Weights of a small transformer language model.
Size: 13 layers, width 160, 5 heads of 32, MLP 640 ReLU.
Architecture: LayerNorm before each block, biases.
Training: a variant of Muon for these matrices, 207M tokens, 6923 steps.
MLP neurons of a small language model. Each row is named by its layer, matrix (up: input weights) and neuron, and shows model dimensions 0-159. Each number is 500 + 25 x the weight over its row's rms, rounded and kept within 0 to 999. Numbers have three digits each.
A block is one neuron, or neurons of one layer that tend to fire together. Before each block is what it responds to, as a language model described it from the Wikipedia text at the highest values.

Description: "of" in institution names
L6.up21:495491463512516490561480537524508517488474497447443481520487522553465497519545529536465481489490533524507477483493448517512494474499501549483498482477508513542495489506467486453506458523517503493492477499488514514468503509532477486518518497481483478520492526511464505526538503503521530519525429514502537514495474503504503490525481513482496554540482493465526513512473492480491472515475520500497474570473505508471457514498488481481498472554530537517470542482501468486487482519521514
L6.up130:506522497492487541508494517499469490493550522501523500512487520471527504446486489526479466468513498451477473528508515431499480461491478527489494541499512505553488504505508487461480493538544496442503492530561505492486450504476475516509549459477456477519492519491528489520509483515515494508533499557529487504476500476512507535469484488526503479489482497492528531542500489494453511486517491501537470499493507486486547480469517499483481520536503445482532489487514522475526506542549487
L6.up260:506511523422530513465516523471516516485497521512477451536502486550492493475516471489517499497502533503484526476513533475496490469475491508540490500484496501508472514576490447483483430499484528477514486520509462501469513484565514515516498500466490463487502497507501466467489474495546525550529472491516471511513517537507505494477480480526498513509487483525551500518479516447529490510464523462533530509498484477491533459489504495491520500498505465494535524522480506515493557523470497
L6.up405:489522480520506493496496517513486492521556485478464522559515486504491428463504482501515487451500495469475435497503486496487529491512500458521508480521546491495510472517470508482503492488536535547517480488519512476483460550507508486502524487507518487539518519498528495483462464458504535512520489503487521483514485485491532472489472487535481527509542491495526510529537465538514496482542517520485458475450462503478457466488468491491543521544468477510552497528518477497508509520496531

Description: Table cell separators
L3.up29:477490510510516499498475506497526490496477551482553486512526472522488511488511540484493522465503487554527467515502506475504506462534481508506550512536486509484468451463491515477514547460488548483483506508461516530486479518529505477497514514523489479519509522484480497487516498501495497481493514508488533519449463489490469460505525506565465544445536465457452536489553517476498533469479479523513518505530514483527502448478474483479503519507478479450472489501528493514520526514492481
L3.up226:520480496504512487513506500457479473475466518481488465501545507526521515498502486520504515517490469526467552539488517488504524438485526480512482503509481512535502510476492549478462451463462490499491508502542523503475521535516565497554528514500487454502499534481507477477548473485501484489475490472522540485506534505479440480496492491533531532493487517486499486438495523484515539525484450475500524514475503498488541454486491503517461537488484504495539489535488529492512505532532498
L3.up388:502497516481512485498472566512512514499490470470485542464523493468514520482518565504476532460508487477491532501531522499497505499538468486483468541449482508531473475528490491474468465453477474541460472532498501534451529485518543482498522528531527471510479527509508499509566483504532508485510566480474506495510496491504479487498470520549536508492482484546505534498524488510512495480513483471496473461504508502475514508505483514443506521524513516482485458495462529492484469499510509
L3.up483:531483496533493523483447518516552534530522541516508500500524458498524518520520538505502482521483493468514504496494479499504463525516446514464495505521497506509498411521502510491488507448541489546465505519486485528496498482524513469444521483476506509538516502539519513502550483478501485485548505513471512436486530523505458466538504490507501517500478489489458493515502478544535538479507497505529500517522487501496468543503477521471477466472488464469484515461497539479508476507508508

Description: Relational framing words
L5.up457:472528524494519518524477471506510501440489499502521544554507538529491475478485483494493498489471541483434500524564487469491492544489479461483517516448499508553525526498458518494500485471532485475520456488490490479484471500518519500526492505502455473528482498499497493484513478527510531491482523520502535512510482525513475525492524536525494515534484474501494504512507540501449469513509481505492465512474530533518466508516488448488537521533508457493474513508490547478494442532534488

Description: Venue preposition "at"
L3.up10:525493525501477557520488471464539483475496459481474479503523488486513473475591523502511478515535470505504501496514460527486510519510500502488515497487462527515516478442525539475470499506469517531480508511475500488493500504510475549519499481461469514497490496514520496502508516469494515492478479476542507501513507529480486530464480571442521520499530534512505492498511476510488491451468498495440443476471499514527534505528545517504462498500489516532482523466490494511545507536492496
L3.up38:520482520495471519475472521538507519495517516504477506490520489475502468493451476488496497473475480514546475509493508499522527471468468482504518488548517501521475492468483525484531517467526493542511504522509522543490531515497521464486475457505492534502466486496441457506535521502498521531507506482508503474470522493500535492536490512483515482499511493502497513435507516518514513503493520491488558509479486545480531491515471524481463487506472435505536515410516548496460525490522556
L3.up98:482489518491481518496526510502482487490495497459524515528465495475493487501501534529484482501515494507509536490499488485509497456471511483524510528549548535528532519538547518515550446482498547546457478490532514518499513486513496520473488473541449517532480496533426494488482478461453546493512501493504504508511490490457519465455515534511513469485512512467496502476485512495486492510478523464462520519502515524468476511534532501484443473474459506469528492531475502503486531534527495
L3.up491:491511493488486541509509509479490500494492514548486527498452474505527510420502554532496435481502533514552494493538503475505492500482457526524561512517506480489472514484520486509492503540491479559502480509496515508475518508513496501492483449459507494523494503459444494537543489482541464526521546488539480489488510498485532461484548479498473476498524499498507523507518539534452514530490454514476517487493505531494492498515491495479490498478450483456502472475505498514528502491509511

Description: Adjective stems before suffixes
L3.up230:537536524494502514457486514505537538523505457486488518552509447477488485545518453509490506513522485508487484493522497479507489513510462493510524476542513500482503463459492551542476514527515541468477496513486530530495475485490454502505466474518518466499533497476501462495488531521506523499547456522528521514507496524497504515467544508471517496457489432529495502535456456469487495491516453484478507492543466518461519506511538502538459508511504511510492493485495544470505504510480521
L3.up398:550517534522521541546482501528462528478542506495518503519490528487501450524500490466484475489474517475475503509497497493515473513520510504508491465528474512504487489500490466530490496474447518479524462500520524499474477518488519516506545512532455496502533472509502487477485460507482505529505499498525468513455478497520476531467570493487490531497457551524487487489504539483464460544484481497505524491440473489500520507523458515531534479504517458498484507475550543511467491517547481
L3.up504:512550541533483496516479496481466511507453491489520478558495498525505496517560449534553469517489460541484495492546471496520487461499507462542486459525513496506498498467511519544485522469478491476475488503520510501439525482515489506546499541514485480511493495480549516523488442521481520538476518505525495509507522494502536535466547487494515514474491501479492527477497532463495483492481473507508505512449498501473485480502484453472491522483509462533483509457501535488520506497527489
L3.up555:476517524512517522514506509504543476481502519539535507560505508495539505479515531482501450539503496526488480507452487505499463472508479507517517499511491517499522524477505511499491514500462559471486493473505478466496481473499510459486496523505500507486475510461505492509507488530471486497508490517523505505454537482506483470490488522520514519478494516504501577480528457500531500466487512555485543451524531535453454478445506512468469504532514500455502514487463543555477477498503448

Description: "Of" in institution names
L3.up49:497503472488495525452514520486486491477511502493492500537518520543516549488512522480480521473524504519515467533478491493492467495506507541562503433482510500541490529527466530480537497462502468503529481486479490497445506539504505479502507512452503537490460452528472506498495516568518487501500497510476505540474506513477518529500478470489497494482500517470462447472558521488500494455523533521474550484518487522488514506474530496505475468500473450478523528537492470506493489533501504
L3.up171:502487510510519508490497524518522509485480509520433439480473445487528434566542493519514552485519507478546515515497522494506491505474469525529471500481489518524491425496496507456503461488510493529523497458492474503445517508502483521552498471500543482518530485482483488499489505481497461496495510501502458512533481489500525505501480495469500523519499500488521479530517507521525461503521519483516513477523483495540504485456533493491476532536506508559495465530495504500454522472469513
L3.up183:525510500528515504484489492526468497497534466478448487472538496506537521530544525513482463498500487524494491492514490453502520476467498496522464517491521475490505533490463545438548541471516534470546525464484478520510507499524503465526486508480499518503516534489453509463512483516504480492472479499505546466458506486500484520495512522491517522504519482486482476483486474503494468428557571487528512465518506492470488507503481534515508430493492503487516490509512524548521503488515499
L3.up315:548516506499439538508529476468458496513465560502492507542500527508521484486489494495512464500458556512529502522513523479461527520476482556490500517476528521514479472543487489431476493484485476502487519467533473497448468537480494502502507461510509502482477512477501495520492479513478486477495481493549514495502550467509491534486493508497480516502531504508540511494525494488541483495483504490532488474501528474496550442507504496455495511545502499515487510505534465510491511550486448

Description: Table row endings
L6.up6:511487503496510495487462500505527533499493492529497470510552535501491494478508475525498494503504480519472492485504449452521478529529534480459490509522474555490538487537531533462477481470507492520510558505522497528452491523502474494528533561506471495506506501462495428484505517485485493524505496515482481475540513514501527516496504573494455480461482526483463490473483488536547515501429507466503482501513487526512494527513497539511472502491530485489512464522499532477495486507532476
L6.up36:508520505551524513509479488496565464455478477531506497520521496504473507480481496474514494492500498521532497541509514452533494526514495499455481559491492516469503500518515522518522516476518513503539470519538504542469485485489479488475521507535479506498526492506484492527490498524469519464513483530493570462523504496528487531474483527456466516485496543490507522512512475513536490452469512461518479496527522546491525475477505524478510476440491517464481488481432509472454491476509469
L6.up475:489463524469496515456481454503506510451559461447496484467513461498491503479502506486495493528505518561486516509489485516503475538472522533437505514471496448512523515484525539522469509467514491542509477478556502477445507527512509529533496472509501512466518514464487490495491520507498483464518540488517489551502449506522511478527511508538509512525465510482500519484486492504555506479480525498505461544510499481569489500475520481505486485514495500471496492523507520456535489497508497
L6.up580:511485518491448497488475479543499450484525510537497461489519452483497505495495541507449468532540479523464515497475470489509476497517519485480476499528509507473539483515527535475502489463482546513524539537548507478453524527497501493529526482490492503436483509484502454470532493472479506537533447511547517512525523533489489533501487528520500479530474485485546514493530481503482519463536517532482516499519478546460507514485494505488499520495492485445496507524517490480478469513512475

Description: Clause-joining conjunction after comma
L6.up140:523504509512517444506455478525454501467498484507531521542498525483518495540522513485492519465487490524457508531475497486524478527593549520489497486540461466517505500549540516497462454490472520504484467497487468422482493498500471485502516510527508489457508511507495508493492463510486536527479466490471508500463514536489489460525481525458515506502521497497488526508512489495477502531497515506496505555498534538490494477463520487478523529479529499519484511486491510517481459538523485
L6.up175:467506473505496428469517520495465453481452459488493510457476542541552475498485495505489489508498556515490538520530529496481565519527481527490474476510489475495498505471519500541473457482502507547550540499501523492504497501455527533481503501488498468484532531497483465489479478516500499497497516525489524546501492502475502455484476524492493537473508532520519509524504529512468451503541535509471519477468494519499512480493507537471499494491491525513492493516454513523465529525533506
L6.up396:519520503466458483513478515525512501489498504460500511485486538496478457480473504544472505477535510514483505547493509517505482547554532508503493489478522519474507490504510523507503505522518492507511519511517529503460509462497537487511502542539487535496502513479524446460506464540491505504482429505487453538503508509453482518471475496482480521495526518503536482521489483483437509517492534488476568503495486473459507472490518454506534473481531531537487490464466499483498491550539479
L6.up548:485483513455510479487473488497527505476503540513487533513483493517524487542484484525486477491467529492481512505547471472505518533509503509463495543497523480493528487485514512443438505447503457528484496464510543512480523493476491510520498527441500492523453507532509500520527527508540492489484429502549487479500448498512487508508485485490531547508532515533467521515450522484454498497498500499466565520463522486536543508474461497512501487497488487519481482524497501499509522514467493

Description: Phrase-end delimiters
L5.up373:488493484548523521500474521482540500466525501533459492495498521494515486475466456525490520485503488505508489568464539502511516485490467500491494527520510551519508470510504542479486477468517543501533527483513559534441503509496509505486523533514545472513544505513472527475510516493546498467477484477504475538477499452470490517487491503518499512531466486449541488466481491482510508479453469502468495526484450470513530494465499475480485520509473493476532478483486475532495534497544504